config = dict(
    d_model=192,
    n_kv_head=1,
    d_mlp=384,
    tie_embeddings=False,
    parallel_block=False,
    init='orth',
    init_std_up=0.0342,
    warmup_steps=28,
    schedule='wsd',
    decay_fraction=0.616,
    decay_shape='exp',
    final_lr_fraction=0.0,
    dataset='wikipedia_en',
)
MLP neurons of a small language model. Each row is named by its layer, matrix (gate and up: input weights) and neuron, and shows model dimensions 16-111. Each number is 500 + 25 x the weight over its row's rms, rounded and kept within 0 to 999. Numbers have three digits each. A neuron's up and down rows have the sign that makes its largest values positive.
After each neuron's rows, "fires after" lists the tokens most often just before its 100 highest values on Wikipedia text that the model never trained on. A number after a token or word is its count.

L4.gate116:546530516517495519455465506512524482457525488475514511536527531513487519507510466515524515525460517472549466479536439523511496526500525488537520499484494501501489531526484472504494533441490503484465484481463504477475482496521463487513487557536487508524496526513465474541518465502522506521
L4.up116:475533507515495515478466481503497467485554479477497506521475528495519526545480546502532476526516500497531510477506449497499527522462522502536490537488541508519518511493503526547523531472526487534468492482483473454460483507504424520485486566507444501514489507507553465524495509483454503497
fires after: " p" 15, " t" 10, " com" 9, "P" 8, " v" 7, " foc" 5

L4.gate26:524503507525491531508478484475482569471506491465462523500520491510538529493462500489535481504533476471510530471523493499500483506478519496541507473425519509519518507483539525512491483531454499465491482513520482488489518569477501536536512499496500497468462484509483473488485506481485559523
L4.up26:519483528508502504457465527544500552484464502468472515477500513478513517514487493489472501509507475521520533523487505472497483499512461499504478483492479470462508497502531510484476516557495484529496484483470454498529470574511533483515498521482458486509483479485505522513495506500480512503
fires after: "\n" 47, " B" 4

L3.gate235:517483474553516533494525547571492523512482553508455526473452502513549502521483496507502530500516517479531498526512486511444527542518493497528536469520504511461506481474491498454494481494487498514478501474510459495529502537504509525467482460466507529491481492514517463455478498465534489532
L3.up235:508482525550487529575495522488479474545515482497455508483491467500534506528474504517517527532510572485530484498506480505446520504490482525510517498490462513501481487487451531472468486491478545477479467490548501480509466510505494482493468485502501467455503482515519516520528444502507491531
fires after: " B" 21, " C" 20, " b" 6, " Bar" 6, " c" 5

L4.gate261:479478504530515515504513496542472507467482473517506483446492510506497532466532536499471511482479479502473484525520476510462548477493495492497502531577495490482512518471549497482540489484500504512505496527541517519468484519514501545471501455484508505467492451486497533475467505452503506504
L4.up261:502485525479480529475520493537497513436526507434484497511485505473515473477518516509498478520498483465466509506517478503504468490490473547490505495530518502488504547462504507497513445465478463522514493516517508485509464492489455509446516483486513497503482505488510567507525487498533488515
fires after: " B" 32, " G" 21, " v" 12, " b" 7, " Bar" 7, "B" 6

L3.gate35:521552484546520491475481515485459509517522543475522514513500489481475487500495526484486512547505472517507485511505482507490501514528503520460519501540475567469526510513455474504504501525484489475471487509502513543532533498556506540448451466537501514500497519477532514503479471488519502463
L3.up35:511512492500505557472499527488467541544468491512504545529499477515516446476476469548494473550434495501490559464489490506490533461467495503469546435490506490513536475473450484513577496510451493495491529485488522507497513508513513487504496497490477483490492513533486504503478550476494509542
fires after: " m" 21, "m" 15, " M" 12, "/" 10, " L" 6, " sound" 5

L4.gate58:485511502499500512463518497512535513480513505489471519532469499487490516498483514490563488533470496522537522467507487512508539484461513492513492505507496509468469536530504497442483506436540532515500493513544511526488540505502556529558507490501489480519526541490532478492541510504497530475
L4.up58:455479520513459506461476484516494508451515567535533514502501461494563552479503522475503475514512500519537485500499509499498478480498506464484476496501535516500479489516500517508455524495489515480514474518507521495496535506506513532480533486496502500516459507514507524511513494483499487491
fires after: " p" 18, " Ch" 8, " a" 7, " P" 7, " Comp" 5, " St" 5

L3.gate127:466500443537494469527513510514471490516484482468485514481462480536535441488503484517511503496491498497507525540493520548477494543495473478509513489539497500515466483464541458472473524512489504489467526502460499481523527457555509461505462471462499480538445504474538469518482516488497490527
L3.up127:539533481511547428518528482472507501502515465471488502502504503511481525524481467479460512478518543506494449451471539484466528479485519553478527531498505504504505540517488498515534500524516478483495489513526513498502496488492517487495486525511564508509476520507495533461538481521506522507
fires after: " Ad" 21, " c" 18, " C" 14, "-b" 4, "b" 4

L6.gate208:470493470496509543466493529469450475481509504499514500496516515501487538504477527520477517472476510491510478482502527547486502508537525492477499476470517517499463544527484515507503477442530512507540488484531495561501528509504520525527506483551512492460519479509506462524512473459505486505
L6.up208:476471515534505516485517488529491529529466477507489507480545505477497533526545509485462519514475483519507526517508519482487482514431495457549506504590444512487454542514498470517480534516472504456504488479485501467496513526455469529506518519493490534503492507516544496475501491454451497505
fires after: " B" 18, " P" 12, " Q" 7, " p" 7, " g" 6, " T" 6

L2.gate87:451485540505457497461528527447493493508525498427540520508505519471526466552554507489487501512527477488489501502486489430512502507500558521491511510522487522538506499516510510574492484459506502486485515545517490529500499512489501491455507547525508500493518473507554530485485510541494459455
L2.up87:480504533514513518487482535458502498554487494464493563487457505502552459531552479546513502498494492478505482486512529482509506492507512535463507489490532515524508501488496490528506483470503462442499517517511484512528460491501536520490485515523525468521525511494502526508490528509503489489
fires after: " M" 14, "stit" 9, " m" 8, "m" 7, " Pal" 6, " Ter" 6

L4.gate13:488540506506509524473467462481533515469523509514516534484530513478505553477462500521533532505464489463527479510499457457485526485520521498508477530492493487460514497543502503481487453509481483498491477517502507503535476496515543534485480513526468496538464506521513514501500462485467469482
L4.up13:524478496467535502508462445508493507488519502511550544495521501516445512484473507492497551501452509469504479509474506486471510499509536465509475482480518512519514491500463512480492524540493501473525486478485512471525510507492487514502502496499531545521474579432538523533491497513483484493
fires after: " t" 14, " g" 11, " p" 8, " ch" 7, " comp" 6, " T" 5

L2.gate350:502524492492496520492476525484478471499523507482478485491476492479477512523491486540490499517531508516507516514453500489530501449519550480425511512482457510526536469502550500522531446554483491498490467481511517528498420473496482507459487526513517493509510488521545489476509514466526523493
L2.up350:518497550497488549535518507489510470520510505467464521490445509482476509524521517556463501529520466467484471534533447520524495493502491503443504523473462508522508446487492476529531487479498509498510535503548477517488489488490515483480528511508486493475517515505470479489503530507495503506
fires after: " m" 24, " M" 16, "M" 10, " P" 4

L6.gate115:513461455526522536501520503502503493429478462512505465490489427497531512473497481473525468548522522479486501499457520496513490470468494456518470536433519493502487466542497548518468529466445521512498518492467468452511518506470472510519513537512502473476494503485480491462490514529474562523
L6.up115:478459512475517475515524496524491464489494471510525484512448536485499511527521483501477542529535490487504515470480534483525447517498511475502469540525493484464492468483491454497542523534496502502445497439481482494508499449534490468574466520517483496518478522452525489517527508495546511516
fires after: "\n" 84, "-" 6